Part of a small language model's weights.
Size: vocabulary 28187, 57.4M parameters.
MLP neurons of a small language model. Each row is named by its layer, matrix (up: input weights; down: output weights) and neuron, and shows model dimensions 272-367. Each number is 200 + 20 x the weight over its row's rms, rounded and kept within 0 to 999.
Before each neuron's rows, "raises" lists the tokens whose logits its output raises most directly, leaving later layers aside.

raises: "ily", "ally", "ly.", "ically", "ly"
L18.up540,203,221,220,175,182,196,216,220,198,196,180,223,161,182,193,197,214,228,218,216,208,230,240,215,221,194,230,210,207,201,185,209,171,234,174,189,208,204,182,212,184,189,191,209,163,218,208,203,201,215,212,228,241,197,201,218,193,256,176,198,202,230,198,209,227,197,228,220,191,188,201,184,189,180,191,208,192,189,242,207,195,173,185,241,168,200,215,241,206,207,188,206,193,180,214,193
L18.down540,227,239,205,194,217,218,213,180,189,187,191,187,230,187,188,229,192,192,207,174,199,213,230,176,232,196,181,191,189,194,190,220,193,249,202,182,202,236,213,192,196,214,187,192,184,193,186,242,176,191,216,163,190,187,200,198,204,203,180,205,209,190,218,183,187,167,220,207,178,212,188,203,198,213,197,174,170,204,219,222,236,207,195,201,217,200,193,185,176,235,175,227,190,204,235,170

raises: "ly,", "ly.", "ly", "itary", "iated"
L18.up421,236,202,215,227,199,190,213,216,197,195,186,199,217,156,187,206,193,233,229,258,204,193,227,193,198,209,186,188,214,251,221,181,210,211,182,185,241,195,184,171,209,179,189,201,168,187,194,232,192,208,214,197,180,201,205,189,219,190,178,199,192,196,203,186,201,163,216,228,221,262,179,222,181,239,233,210,212,195,219,191,162,204,196,239,201,208,184,219,212,184,231,203,187,198,178,202
L18.down421,242,201,199,196,173,213,212,180,219,207,183,207,209,235,211,208,239,206,181,196,176,188,198,205,196,178,188,228,226,230,193,200,205,217,180,163,196,224,202,194,199,173,200,220,228,190,205,218,192,208,151,166,215,190,218,190,197,163,184,193,202,199,207,182,231,206,181,241,183,186,184,218,199,202,231,180,194,194,197,198,210,184,203,188,182,242,230,188,195,201,177,192,206,181,207,192

raises: " parliament", " Parliament", "IP", " Army,", " Government"
L20.up560,226,197,182,205,212,222,191,205,239,179,208,223,185,198,217,202,184,202,174,211,210,208,206,165,223,203,184,204,170,182,221,194,217,192,198,182,163,207,188,224,192,208,195,198,198,221,188,219,203,185,203,175,177,223,211,225,177,176,193,213,162,210,179,180,194,228,188,198,197,207,176,200,179,184,213,231,220,209,225,214,167,202,215,200,192,193,169,199,215,226,215,209,173,199,222,239
L20.down560,225,190,179,184,215,212,197,150,216,223,176,172,163,196,237,195,174,199,197,187,196,216,208,195,184,196,189,188,180,202,220,213,214,210,194,192,203,203,170,233,190,215,231,204,185,174,170,197,207,194,201,179,200,208,228,179,196,196,191,178,173,185,205,182,216,167,189,214,186,183,212,186,217,223,221,228,193,197,211,175,233,208,201,218,201,180,199,204,209,245,192,229,176,178,213,250

raises: "ering", "edding", "inal", "ination", "cent"
L13.up159,195,181,211,159,197,231,211,223,192,200,193,191,202,234,226,206,196,190,195,234,199,216,177,197,237,230,212,189,172,256,197,234,174,219,201,214,194,187,187,214,165,194,204,235,239,212,223,241,223,178,189,156,174,222,195,220,182,204,227,159,216,196,161,184,180,207,214,165,188,173,205,198,201,200,197,192,181,167,249,207,238,209,165,188,174,188,188,224,182,201,250,180,211,215,206,216
L13.down159,211,211,222,166,207,206,188,219,202,203,197,229,185,180,171,204,209,213,197,175,187,173,194,192,188,192,223,184,210,203,210,220,228,199,157,219,171,219,168,164,197,192,173,184,204,179,181,209,204,209,206,199,211,231,217,209,196,205,198,206,181,203,200,194,244,199,206,212,243,218,165,223,225,168,194,204,227,179,176,241,214,204,177,222,205,215,231,193,229,208,216,218,195,193,199,174

raises: "-h", "-s", "-w", "-j", "-b"
L13.up1162,197,183,188,180,236,197,184,199,186,215,173,229,198,210,152,181,203,235,201,214,168,215,229,233,201,164,214,191,238,204,192,218,231,222,181,206,164,238,212,223,183,182,194,190,214,197,178,201,198,176,220,162,217,221,204,215,192,189,187,198,185,187,210,203,187,187,198,222,190,206,201,190,193,210,239,204,192,180,205,192,246,189,168,191,208,186,163,220,242,201,222,206,225,195,183,177
L13.down1162,202,180,198,187,236,219,158,174,159,202,187,208,221,210,194,192,209,178,223,213,179,197,241,218,185,209,200,182,199,203,205,241,179,188,180,203,153,213,211,209,215,207,198,192,212,216,174,203,208,207,227,201,185,224,221,207,167,195,209,213,199,216,230,190,186,197,181,197,158,181,223,168,172,206,191,175,201,194,182,183,192,193,226,172,221,186,149,211,197,230,222,197,225,128,207,167

raises: " \"d", " \"", " \"p", " \"D", " \"c"
L18.up238,223,225,189,196,179,190,197,230,219,221,202,220,214,235,179,204,199,226,199,215,210,193,216,210,182,233,189,225,211,199,189,209,159,153,179,216,176,180,197,183,197,192,188,224,209,226,211,229,181,187,167,194,203,197,164,192,187,191,202,204,211,203,206,206,200,224,179,204,234,197,214,200,209,239,232,231,170,171,214,172,201,219,194,216,223,231,221,200,218,210,194,194,201,185,179,212
L18.down238,226,208,203,225,196,186,195,173,201,186,195,190,197,226,209,205,216,232,189,215,227,197,179,197,169,192,223,187,213,200,180,207,215,230,213,231,189,188,192,175,238,159,191,192,215,206,186,190,184,194,223,220,178,212,218,172,207,238,195,204,169,192,202,218,190,163,195,201,207,201,226,211,197,213,169,206,191,189,176,195,215,237,175,211,235,219,213,193,210,205,216,181,174,173,144,227

raises: "ly", "ly.", "ly,", "ently", "ically"
L20.up576,212,211,226,196,177,191,253,213,243,217,204,222,174,175,214,196,199,197,260,203,208,188,218,214,202,214,174,221,224,244,204,199,231,189,190,211,206,198,203,169,187,188,182,184,197,165,194,206,173,255,211,169,217,191,207,206,188,205,223,208,201,192,188,218,227,205,212,185,212,206,208,190,209,206,240,214,192,196,213,189,207,187,199,192,169,230,188,214,200,212,205,201,212,201,209,221
L20.down576,218,210,222,182,192,229,186,190,217,224,233,201,208,172,196,235,232,214,193,205,205,205,206,232,234,203,211,182,199,177,187,225,201,205,179,160,178,199,199,210,188,217,191,183,204,183,164,212,189,215,158,194,229,245,215,217,194,197,170,182,192,197,205,197,215,183,232,199,201,210,175,244,184,190,197,161,177,210,200,175,190,194,200,199,163,200,230,240,232,203,202,213,196,173,208,190

raises: "-b", "-h", "-ch", "-l", "-g"
L20.up1210,182,205,172,191,202,232,201,199,183,201,213,197,234,165,196,199,198,220,208,174,242,209,204,196,187,194,197,165,182,178,170,178,204,187,213,186,179,184,195,207,211,217,189,216,206,187,190,198,209,155,230,187,208,186,242,234,206,170,209,213,198,203,200,208,208,177,200,205,216,214,177,187,194,201,199,206,172,196,194,192,223,216,225,187,175,177,142,210,219,208,212,207,171,195,174,166
L20.down1210,223,196,193,223,204,210,158,199,188,182,207,209,196,164,191,211,198,210,186,193,189,213,195,201,167,219,190,172,209,198,188,208,198,205,200,189,210,200,228,175,202,203,193,223,202,201,209,191,252,206,181,152,202,226,208,225,203,215,189,206,180,244,204,182,183,205,195,191,191,214,173,198,209,203,200,184,223,238,191,237,202,191,163,189,226,219,183,217,198,219,234,193,212,188,173,207

raises: " or", " and", " etc.", " nor", "ing,"
L13.up1419,153,198,187,167,215,190,185,219,208,165,223,243,204,177,213,227,226,186,215,192,204,197,232,202,207,210,181,196,199,226,221,203,183,179,197,202,236,206,212,215,191,195,226,190,172,174,205,184,190,221,201,176,186,174,231,201,166,202,192,217,192,211,222,201,218,193,219,181,183,186,199,182,220,200,194,177,201,207,193,211,201,209,214,242,202,185,218,175,226,199,226,233,226,221,218,199
L13.down1419,199,177,195,227,190,207,168,211,214,180,241,234,234,193,196,204,184,186,190,200,218,219,206,183,211,200,182,258,220,231,190,241,202,174,202,220,224,231,189,267,190,205,223,229,180,207,191,211,174,150,169,218,214,172,209,167,196,173,222,200,231,186,203,215,218,226,197,188,223,205,207,180,198,160,201,207,182,230,200,182,182,237,196,180,191,191,201,190,224,191,172,218,194,243,191,204

raises: " season.", " season", " season,", " year.", " anniversary"
L18.up1104,159,256,180,191,197,200,235,203,189,203,191,192,193,207,196,213,155,212,218,204,187,172,195,208,224,206,213,194,190,199,163,227,191,194,180,224,197,212,177,209,224,207,202,192,219,172,232,206,188,221,224,186,207,235,152,199,215,187,187,214,220,189,199,222,185,236,182,238,178,165,211,196,198,205,156,197,191,190,241,198,210,197,215,197,222,204,215,245,175,198,239,191,214,196,204,187
L18.down1104,186,229,186,178,203,177,183,210,213,192,222,214,209,231,177,196,204,221,220,195,205,197,190,224,206,228,246,182,228,212,230,190,209,186,192,194,202,189,194,207,185,194,184,227,176,238,203,208,200,249,181,224,216,215,152,173,208,204,220,222,164,185,205,202,198,179,205,210,237,178,211,170,199,229,192,244,221,197,204,177,228,208,193,183,202,228,229,182,222,244,182,171,190,187,159,202

raises: "idel", "h", "uer", "ib", "ed"
L20.up108,203,196,210,208,178,158,200,200,195,193,199,192,219,188,215,208,205,261,217,200,220,198,180,204,251,200,213,206,219,209,168,218,196,177,176,196,176,205,198,199,207,221,184,190,203,224,215,217,218,146,188,197,194,212,166,200,201,199,217,183,194,214,201,169,207,201,207,208,194,213,227,211,147,215,214,210,197,204,168,199,230,168,205,197,210,174,157,209,223,211,220,218,238,178,198,191
L20.down108,228,195,232,219,188,232,198,216,182,208,173,199,217,185,203,238,206,175,211,213,197,188,213,181,214,174,166,195,173,208,198,200,220,207,185,213,201,172,212,191,194,181,215,217,169,207,226,182,220,189,189,205,184,221,194,179,221,210,220,217,199,186,237,224,212,188,207,230,193,210,162,175,203,175,202,200,195,172,207,202,190,196,194,188,177,197,239,214,171,188,183,192,214,170,191,194

raises: " such", " are", " were", " are:", " include"
L18.up1,167,182,206,230,188,208,208,213,179,236,191,236,178,200,226,176,212,208,186,189,179,191,206,230,198,198,173,210,225,214,216,226,197,194,216,169,194,184,213,169,208,215,226,186,210,175,190,206,184,207,192,202,208,191,194,183,195,194,201,257,201,215,170,167,212,235,211,188,183,203,197,190,217,203,218,233,195,208,224,218,194,219,191,213,195,205,228,223,220,203,200,200,165,222,157,220
L18.down1,199,219,201,201,199,171,183,189,215,194,227,183,185,216,224,213,205,200,203,192,166,197,235,218,212,199,212,184,195,211,141,187,194,191,201,259,200,200,217,211,206,200,187,173,216,207,217,180,191,204,244,192,189,198,204,236,218,207,203,150,165,190,198,210,172,208,184,186,205,161,189,205,216,234,200,215,206,197,167,184,205,216,186,215,190,185,171,227,194,186,188,203,186,191,210,224

raises: "ical", "ique", "iqu", "ios", "ically"
L18.up524,247,187,210,204,211,198,179,191,214,201,207,192,198,221,206,168,199,227,198,190,208,196,177,210,232,191,207,166,177,191,191,205,250,187,199,183,193,167,248,189,181,196,212,211,166,210,215,203,199,202,177,226,223,217,197,234,201,232,189,209,233,235,229,197,194,191,206,190,188,188,244,225,216,215,186,186,189,201,160,174,183,236,185,185,211,186,179,172,185,222,184,176,223,201,182,194
L18.down524,224,165,203,218,176,209,215,211,173,202,188,190,221,207,219,185,156,189,207,218,181,192,196,225,214,187,180,179,169,184,222,185,194,211,213,183,184,189,183,200,208,240,213,176,154,207,205,170,198,222,244,231,200,151,197,236,218,207,189,191,180,189,192,176,140,186,192,171,207,186,217,206,187,194,219,141,200,148,209,219,212,156,228,219,208,196,198,210,179,170,216,189,208,190,186,204

raises: "ly,", "ly", " of", " aspects", "ly."
L13.up492,231,190,194,192,190,175,214,208,224,209,218,141,198,201,184,197,216,208,222,201,187,175,211,167,227,207,220,197,197,233,225,238,216,212,189,185,197,193,200,199,161,235,181,202,216,188,173,211,197,199,209,201,222,179,222,174,210,208,196,177,186,222,209,165,209,214,213,239,155,179,163,178,181,217,209,203,195,198,223,177,193,254,173,185,173,195,214,199,194,203,198,212,191,165,167,182
L13.down492,204,220,190,225,170,194,205,161,204,221,200,205,229,217,232,191,202,219,227,194,204,210,196,197,198,192,201,148,210,157,212,194,176,247,211,210,212,205,195,196,190,167,192,189,167,178,187,239,230,212,209,226,232,187,208,238,207,204,228,227,215,212,231,207,191,186,256,220,207,178,172,202,195,204,185,184,221,178,202,193,219,237,204,189,198,182,213,180,204,190,204,230,189,195,192,202

raises: " year.", " same", " year,", " season.", " season,"
L18.up765,185,188,200,160,207,219,192,236,191,163,197,227,200,178,205,202,187,185,220,176,220,182,189,216,216,174,234,179,218,181,137,214,203,196,211,194,210,220,230,214,231,187,220,195,214,165,223,193,182,202,207,205,215,231,181,177,204,184,186,191,195,205,224,208,215,222,201,185,186,207,215,188,190,181,208,209,208,188,203,164,246,245,206,192,206,238,228,186,200,216,198,196,204,202,189,189
L18.down765,235,224,199,213,213,206,172,184,193,194,190,204,179,189,233,201,221,176,200,178,184,180,201,179,232,212,184,183,198,279,237,164,181,203,185,187,228,196,212,216,193,185,197,211,198,220,167,191,174,224,206,206,221,235,151,207,174,175,174,205,222,200,191,184,214,210,199,182,243,207,202,160,227,221,182,220,190,188,195,233,209,219,207,201,211,200,197,215,220,190,187,190,181,165,217,212

raises: " Mohammad", " Ahmed", " Hassan", " Islam", " Shah"
L20.up1042,213,234,230,229,232,187,198,213,201,229,214,174,190,179,240,223,193,207,154,215,217,193,203,214,225,191,193,200,195,185,224,190,207,216,263,172,177,219,209,181,250,186,166,237,219,214,228,176,238,155,205,213,190,205,190,228,197,213,199,219,227,184,203,176,229,191,183,165,211,190,214,209,174,182,188,196,206,217,228,217,195,164,178,202,205,219,192,183,210,213,181,155,205,195,194,217
L20.down1042,215,229,228,190,217,183,215,175,196,210,217,204,213,216,191,170,197,188,216,177,196,164,202,218,213,185,196,205,169,185,176,210,198,186,206,143,166,187,218,218,234,184,176,204,191,242,209,188,206,173,223,195,220,170,213,207,190,203,182,193,245,191,191,152,210,207,215,217,236,190,198,178,219,177,202,196,183,215,214,181,209,195,214,244,172,196,175,164,232,202,166,205,232,200,179,202

raises: "\".", ".\"", ")\"", "\",", ",\""
L20.up1033,238,180,195,190,201,216,214,198,184,185,181,210,180,225,198,206,175,215,195,187,209,218,241,185,211,195,199,185,191,235,186,185,216,215,168,194,196,158,197,206,223,210,178,167,167,166,221,172,211,216,177,185,181,236,154,220,216,196,229,198,208,192,165,183,202,187,212,193,196,200,201,230,178,215,220,200,181,198,184,204,165,190,234,194,196,168,235,200,183,195,226,208,179,210,195,181
L20.down1033,191,200,202,199,216,227,181,202,186,226,183,172,193,222,224,234,217,182,184,199,206,222,236,202,228,212,261,233,213,219,188,198,237,204,233,190,206,194,193,199,218,194,205,178,167,199,143,206,221,203,200,189,198,232,154,240,223,214,171,183,196,193,220,185,180,187,191,162,198,234,208,198,206,196,184,237,182,208,185,194,227,211,197,175,166,189,237,185,215,234,205,220,184,222,202,191

raises: ")\"", "\".", "]", "\",", "],"
L18.up1280,225,226,174,205,212,191,182,237,192,189,192,188,214,220,172,182,203,209,203,181,173,186,217,164,197,190,229,176,191,215,210,225,227,206,198,199,190,160,213,226,213,210,192,164,216,177,228,204,169,220,200,153,229,219,190,182,242,191,199,205,212,198,175,154,203,202,205,218,212,196,218,240,183,215,211,204,185,196,205,206,167,219,202,178,205,205,207,184,202,184,198,206,197,224,215,191
L18.down1280,193,164,192,219,210,201,206,189,225,247,202,186,194,184,184,193,208,188,196,225,191,184,217,193,220,219,199,191,191,207,199,146,211,178,200,181,226,218,219,187,215,236,220,227,177,224,155,162,198,206,196,201,203,238,181,266,268,208,178,190,184,208,217,201,227,205,158,217,230,226,223,188,208,186,206,196,181,191,212,176,227,173,223,230,189,176,205,211,173,213,220,227,173,191,195,201

raises: "ured", "nes", "uring", "like", "uated"
L20.up1097,176,211,235,205,213,230,144,182,214,199,206,204,211,232,189,206,222,197,182,186,184,219,165,184,216,158,209,207,188,203,243,209,199,211,211,194,207,189,245,208,204,229,176,176,221,181,186,208,189,201,211,225,220,172,182,174,182,186,199,176,191,174,235,181,145,201,236,165,174,209,217,193,196,206,202,216,162,233,206,156,182,201,182,159,204,207,206,182,198,209,150,190,171,155,178,176
L20.down1097,175,191,217,221,199,212,217,204,164,168,198,228,202,204,190,177,202,169,193,166,250,194,192,184,192,227,199,194,205,213,196,176,228,186,237,238,188,204,247,171,203,228,156,201,208,172,158,237,167,188,215,182,214,158,188,152,229,211,214,185,269,236,178,193,219,176,198,214,184,210,224,193,211,228,212,174,196,177,201,215,201,204,151,214,200,200,194,197,186,231,195,215,158,200,189,191

raises: " &", " and", " nor", " et", " y"
L18.up1383,183,180,227,206,178,205,208,233,194,177,208,184,205,192,194,209,210,222,192,191,188,197,223,183,166,196,177,197,138,214,188,208,213,204,211,171,229,216,214,243,180,195,223,141,234,177,191,204,179,200,185,177,215,182,222,213,201,219,217,214,200,194,216,222,242,212,200,185,176,199,219,191,223,202,216,185,160,217,203,198,170,211,206,173,186,204,183,211,221,197,214,222,221,238,194,208
L18.down1383,179,188,224,180,197,197,180,219,216,193,208,194,220,188,229,212,202,190,174,211,208,190,199,201,200,182,185,181,179,207,167,215,182,205,210,195,207,252,224,201,181,215,230,213,180,205,179,197,180,187,187,190,156,179,240,194,190,193,169,183,197,212,232,195,228,202,182,200,238,190,226,190,225,186,153,188,207,175,168,206,168,189,179,211,189,208,215,209,216,186,194,192,190,197,206,182

raises: "ic", "ical", "ic,", "ically", "ics"
L20.up724,218,219,232,152,223,187,214,209,212,196,207,198,235,195,228,178,196,181,196,227,216,163,212,185,177,198,172,158,168,189,164,241,203,187,161,207,231,189,213,198,246,220,194,217,186,197,208,185,178,205,199,225,209,223,190,186,204,187,210,182,190,233,201,200,247,211,191,205,222,183,214,213,202,218,217,197,183,172,175,165,225,210,184,213,212,231,243,198,181,223,207,196,210,229,179,217
L20.down724,195,182,201,224,181,226,201,193,224,198,179,148,206,205,232,232,189,170,185,200,181,182,151,201,196,169,183,199,180,226,179,247,238,202,191,213,224,199,225,178,191,216,202,215,169,173,192,194,204,221,225,196,172,177,220,206,216,218,217,177,198,213,225,176,217,210,209,214,193,211,184,177,197,214,207,198,208,166,165,260,200,224,198,222,217,161,211,197,171,198,183,204,180,203,182,184

raises: "ise.", "é", "at,", "ves", "ig"
L20.up104,226,178,188,217,229,192,197,241,166,189,199,184,194,180,206,229,205,213,215,207,166,182,203,222,225,173,210,192,198,161,188,252,201,210,178,172,209,209,181,218,152,224,196,231,192,246,203,222,244,205,207,246,182,203,170,206,178,194,181,205,171,173,181,205,158,183,207,239,179,213,207,237,227,198,235,165,195,194,204,208,186,179,176,227,213,176,211,216,212,216,232,221,187,203,205,220
L20.down104,221,211,228,222,192,186,210,194,219,208,184,211,196,224,179,171,215,196,179,213,185,185,224,209,220,181,200,176,233,170,190,174,174,203,213,224,200,215,160,197,189,188,194,199,154,231,187,246,208,174,206,214,220,207,172,177,181,194,200,189,195,173,223,206,195,190,218,202,209,198,203,200,175,162,186,219,225,198,177,223,199,187,202,207,224,178,180,200,202,185,160,187,187,170,206,195

raises: "ce,", "asing", "ce", "cing", "re,"
L18.up150,222,176,196,197,209,187,157,186,216,192,190,215,217,226,215,220,204,216,176,210,204,230,229,194,209,178,239,168,223,209,231,205,215,177,190,176,173,217,236,198,216,209,192,216,211,195,184,236,199,215,182,207,219,201,228,197,234,222,207,192,190,188,222,173,177,174,186,187,210,185,211,214,185,224,201,202,212,190,189,177,206,187,198,189,165,212,216,188,177,232,177,236,197,187,198,204
L18.down150,180,211,199,223,223,214,215,199,206,191,193,205,183,193,237,191,174,197,226,184,210,229,206,192,242,230,223,248,177,237,163,221,210,174,249,217,210,189,194,213,187,214,201,199,216,174,191,222,181,205,224,186,228,172,183,220,178,210,190,173,219,210,216,216,229,211,216,199,187,215,187,194,192,186,199,173,179,231,222,228,174,199,174,203,166,179,183,237,198,216,219,214,183,226,171,199

raises: " nor", " or", " etc.", "::", " and"
L13.up735,184,190,210,195,190,201,190,204,173,193,242,220,203,186,204,212,206,217,188,226,190,201,209,210,219,190,175,167,180,240,200,172,226,211,187,189,235,234,236,239,188,235,226,185,189,165,187,173,206,202,232,172,190,184,227,199,174,223,212,195,218,178,194,176,217,217,193,189,200,191,170,175,208,156,206,163,210,209,195,219,170,213,215,158,242,193,216,203,202,215,223,205,195,211,204,206
L13.down735,190,197,226,168,165,195,184,228,212,180,212,188,186,199,192,165,221,201,225,218,201,209,234,199,189,192,169,225,211,185,188,174,212,192,194,213,189,242,184,229,185,211,214,186,182,239,212,195,177,173,166,211,208,187,194,205,216,198,191,177,218,195,212,165,186,223,207,178,213,197,181,169,203,154,200,179,176,232,174,163,174,229,232,182,175,156,191,206,211,196,162,207,214,187,214,208

raises: " such", " like", " named", " including", " focused"
L20.up111,231,192,215,188,252,192,159,193,252,205,184,192,198,174,180,181,229,197,177,154,197,218,215,203,201,211,185,163,210,222,212,185,232,194,176,224,233,209,208,233,206,195,149,178,228,218,201,217,173,228,227,168,179,221,215,185,196,209,234,217,159,199,183,235,209,229,222,185,203,229,165,225,220,182,211,242,211,199,208,257,187,184,219,216,183,210,188,188,184,183,212,200,201,189,227,240
L20.down111,209,204,164,199,206,210,186,177,248,208,258,154,194,215,204,203,197,210,193,217,179,197,248,211,175,214,207,219,210,216,224,179,201,193,195,237,188,202,209,182,199,181,192,179,198,201,226,171,177,167,192,220,205,209,239,202,197,173,220,203,214,224,208,198,183,203,205,188,203,198,201,200,201,182,188,220,164,213,172,211,195,202,196,189,202,192,213,193,207,223,201,187,194,188,189,196

raises: "ical", "ics.", "icism", "ic", "olog"
L18.up527,199,217,183,158,205,201,207,199,211,234,200,172,186,196,222,175,186,219,204,204,194,225,182,157,209,231,215,175,208,188,180,251,193,184,154,164,184,188,221,167,188,224,189,243,220,171,192,193,187,226,158,236,213,185,216,186,204,220,205,204,210,194,192,208,229,192,203,199,204,190,199,216,223,197,200,186,199,195,206,223,216,152,184,185,214,190,192,219,189,173,212,213,212,209,172,217
L18.down527,195,229,206,191,205,213,207,175,179,226,217,175,188,208,207,240,172,188,213,186,198,196,198,211,239,181,176,213,217,208,191,225,226,195,195,189,152,207,163,179,196,216,211,211,172,209,164,194,210,210,214,201,193,204,161,196,209,185,194,163,177,205,223,192,177,196,217,157,236,230,237,200,234,210,219,179,189,199,214,205,193,208,166,174,173,166,178,193,184,200,185,190,189,216,222,180

raises: "ist,", "ities", "ist", "istic", "ists"
L13.up810,204,208,197,230,208,185,198,224,187,191,201,194,242,181,191,186,188,185,233,201,227,212,188,241,233,207,192,201,173,221,212,194,178,189,176,162,195,179,185,207,204,179,207,208,179,227,228,199,214,243,189,183,226,229,199,205,216,183,185,192,226,196,181,188,193,186,218,180,216,202,155,188,231,191,205,217,211,205,218,221,217,166,200,180,194,181,215,196,223,188,209,177,191,218,176,190
L13.down810,204,193,181,196,182,201,233,187,181,193,211,222,180,215,222,205,215,201,218,201,198,225,201,198,188,213,166,205,228,168,203,169,156,189,243,186,199,189,232,160,199,197,184,174,211,201,224,147,210,206,184,194,188,179,186,212,201,220,233,181,182,165,179,210,225,210,187,208,203,215,185,203,231,212,197,179,219,172,195,236,202,196,199,194,203,192,247,191,199,144,177,187,193,249,178,194

raises: " length", " size.", " size", " number", " spe"
L20.up180,184,184,156,215,168,241,210,229,217,176,220,255,213,211,208,237,168,195,199,210,239,206,185,215,204,241,197,218,196,202,231,235,191,176,178,233,211,194,210,205,204,192,158,235,178,234,237,207,186,208,193,194,173,184,202,220,151,213,175,172,213,204,160,222,197,217,225,188,200,196,190,195,208,179,180,210,224,193,165,197,188,222,181,172,203,186,164,190,220,177,201,211,164,206,209,197
L20.down180,188,203,194,176,211,180,217,214,219,223,185,223,188,193,191,184,215,183,217,210,208,180,206,192,170,231,206,189,205,220,204,197,190,204,211,230,199,223,207,191,192,191,200,230,194,246,163,173,215,221,186,201,170,213,228,214,196,194,200,218,210,204,227,195,198,214,187,175,202,184,186,174,205,185,212,212,197,195,176,201,162,201,159,220,203,214,172,191,209,215,190,197,208,233,209,211

raises: " album", " novel", " albums,", " albums", " movie"
L18.up1040,195,207,208,179,204,164,207,230,194,200,202,212,197,184,208,216,224,244,220,187,212,195,173,233,215,236,179,224,190,190,154,231,163,200,188,195,168,184,226,241,207,193,201,195,204,225,217,193,172,207,219,202,201,245,151,241,190,209,186,210,211,195,207,195,164,188,181,201,186,207,204,206,199,184,192,164,206,185,223,195,174,177,198,185,200,202,201,220,186,257,234,176,228,178,213,223
L18.down1040,250,212,210,193,178,184,198,201,202,243,191,208,210,181,204,213,262,224,225,196,218,197,202,237,197,202,217,180,161,194,214,186,185,190,201,185,181,214,175,243,199,160,225,217,191,225,180,208,192,199,199,201,199,219,187,213,228,191,205,195,244,192,191,192,216,181,162,168,210,206,201,182,191,220,198,207,234,211,226,164,180,178,261,191,185,175,185,166,187,217,236,214,187,185,202,213

raises: " wrote:", " admitted", " saying", " said", "ed:"
L20.up1165,193,189,195,230,221,199,203,179,189,156,198,226,204,182,180,231,187,189,172,249,238,192,210,219,202,203,173,179,200,188,191,196,192,201,210,205,166,224,196,220,203,210,267,207,186,201,219,189,208,160,210,203,190,171,215,194,230,175,187,200,219,219,193,206,187,226,169,191,212,206,206,186,203,229,195,190,192,223,201,202,187,174,187,211,197,204,219,212,221,203,188,217,226,149,234,186
L20.down1165,202,173,171,179,235,207,197,200,210,202,194,235,194,209,208,186,228,206,222,222,220,198,207,197,234,201,196,181,212,212,199,207,197,218,203,190,165,198,173,200,217,178,169,209,215,205,215,221,180,222,181,210,201,231,196,190,150,161,199,194,213,203,182,179,240,183,210,234,216,209,179,196,176,214,225,195,192,180,209,190,208,218,179,187,173,218,201,175,188,168,202,206,202,159,164,217

raises: " called", " wrote:", " noted", "riting", " admitted"
L20.up65,185,188,165,188,232,167,234,175,170,161,191,228,191,197,191,177,202,187,216,194,220,213,222,187,198,194,152,203,177,199,196,182,201,202,228,206,181,185,215,212,178,221,197,194,183,144,224,195,197,192,215,209,218,204,207,208,150,169,185,208,216,200,183,192,179,216,188,204,216,223,168,187,174,217,219,179,169,207,195,208,192,202,213,199,186,201,202,215,253,179,198,218,214,195,213,182
L20.down65,180,209,175,190,194,180,197,196,218,215,222,218,202,198,202,216,248,186,212,210,199,196,198,213,247,197,196,195,196,239,199,212,227,230,223,218,176,182,195,192,180,169,195,214,152,126,195,203,182,179,205,199,240,214,233,217,193,204,204,215,207,228,213,198,218,194,188,189,193,200,154,206,195,204,181,212,174,176,177,244,187,180,196,204,213,179,211,233,216,214,198,166,236,190,183,202

raises: " include", " included", " such", " like", " includes"
L20.up62,227,206,225,201,198,185,186,229,191,186,241,228,167,217,169,204,188,201,191,194,159,185,224,205,155,207,212,180,202,232,171,207,241,200,189,203,203,195,189,151,219,214,203,166,204,214,222,184,210,212,204,176,212,197,232,185,188,202,200,229,194,176,205,194,182,155,192,176,199,195,169,199,225,187,207,200,169,191,212,216,183,218,199,216,181,179,206,226,207,141,189,192,194,169,215,226
L20.down62,212,199,187,190,202,215,155,190,205,184,232,198,217,211,207,208,210,239,196,225,212,188,215,209,219,242,191,169,191,238,185,167,184,220,226,217,183,200,218,180,182,196,163,209,198,212,195,165,196,201,214,203,188,198,203,193,192,247,199,191,184,195,165,222,199,175,212,193,249,188,193,189,160,203,186,218,193,210,199,186,212,217,209,212,192,188,186,216,230,199,199,193,197,149,214,200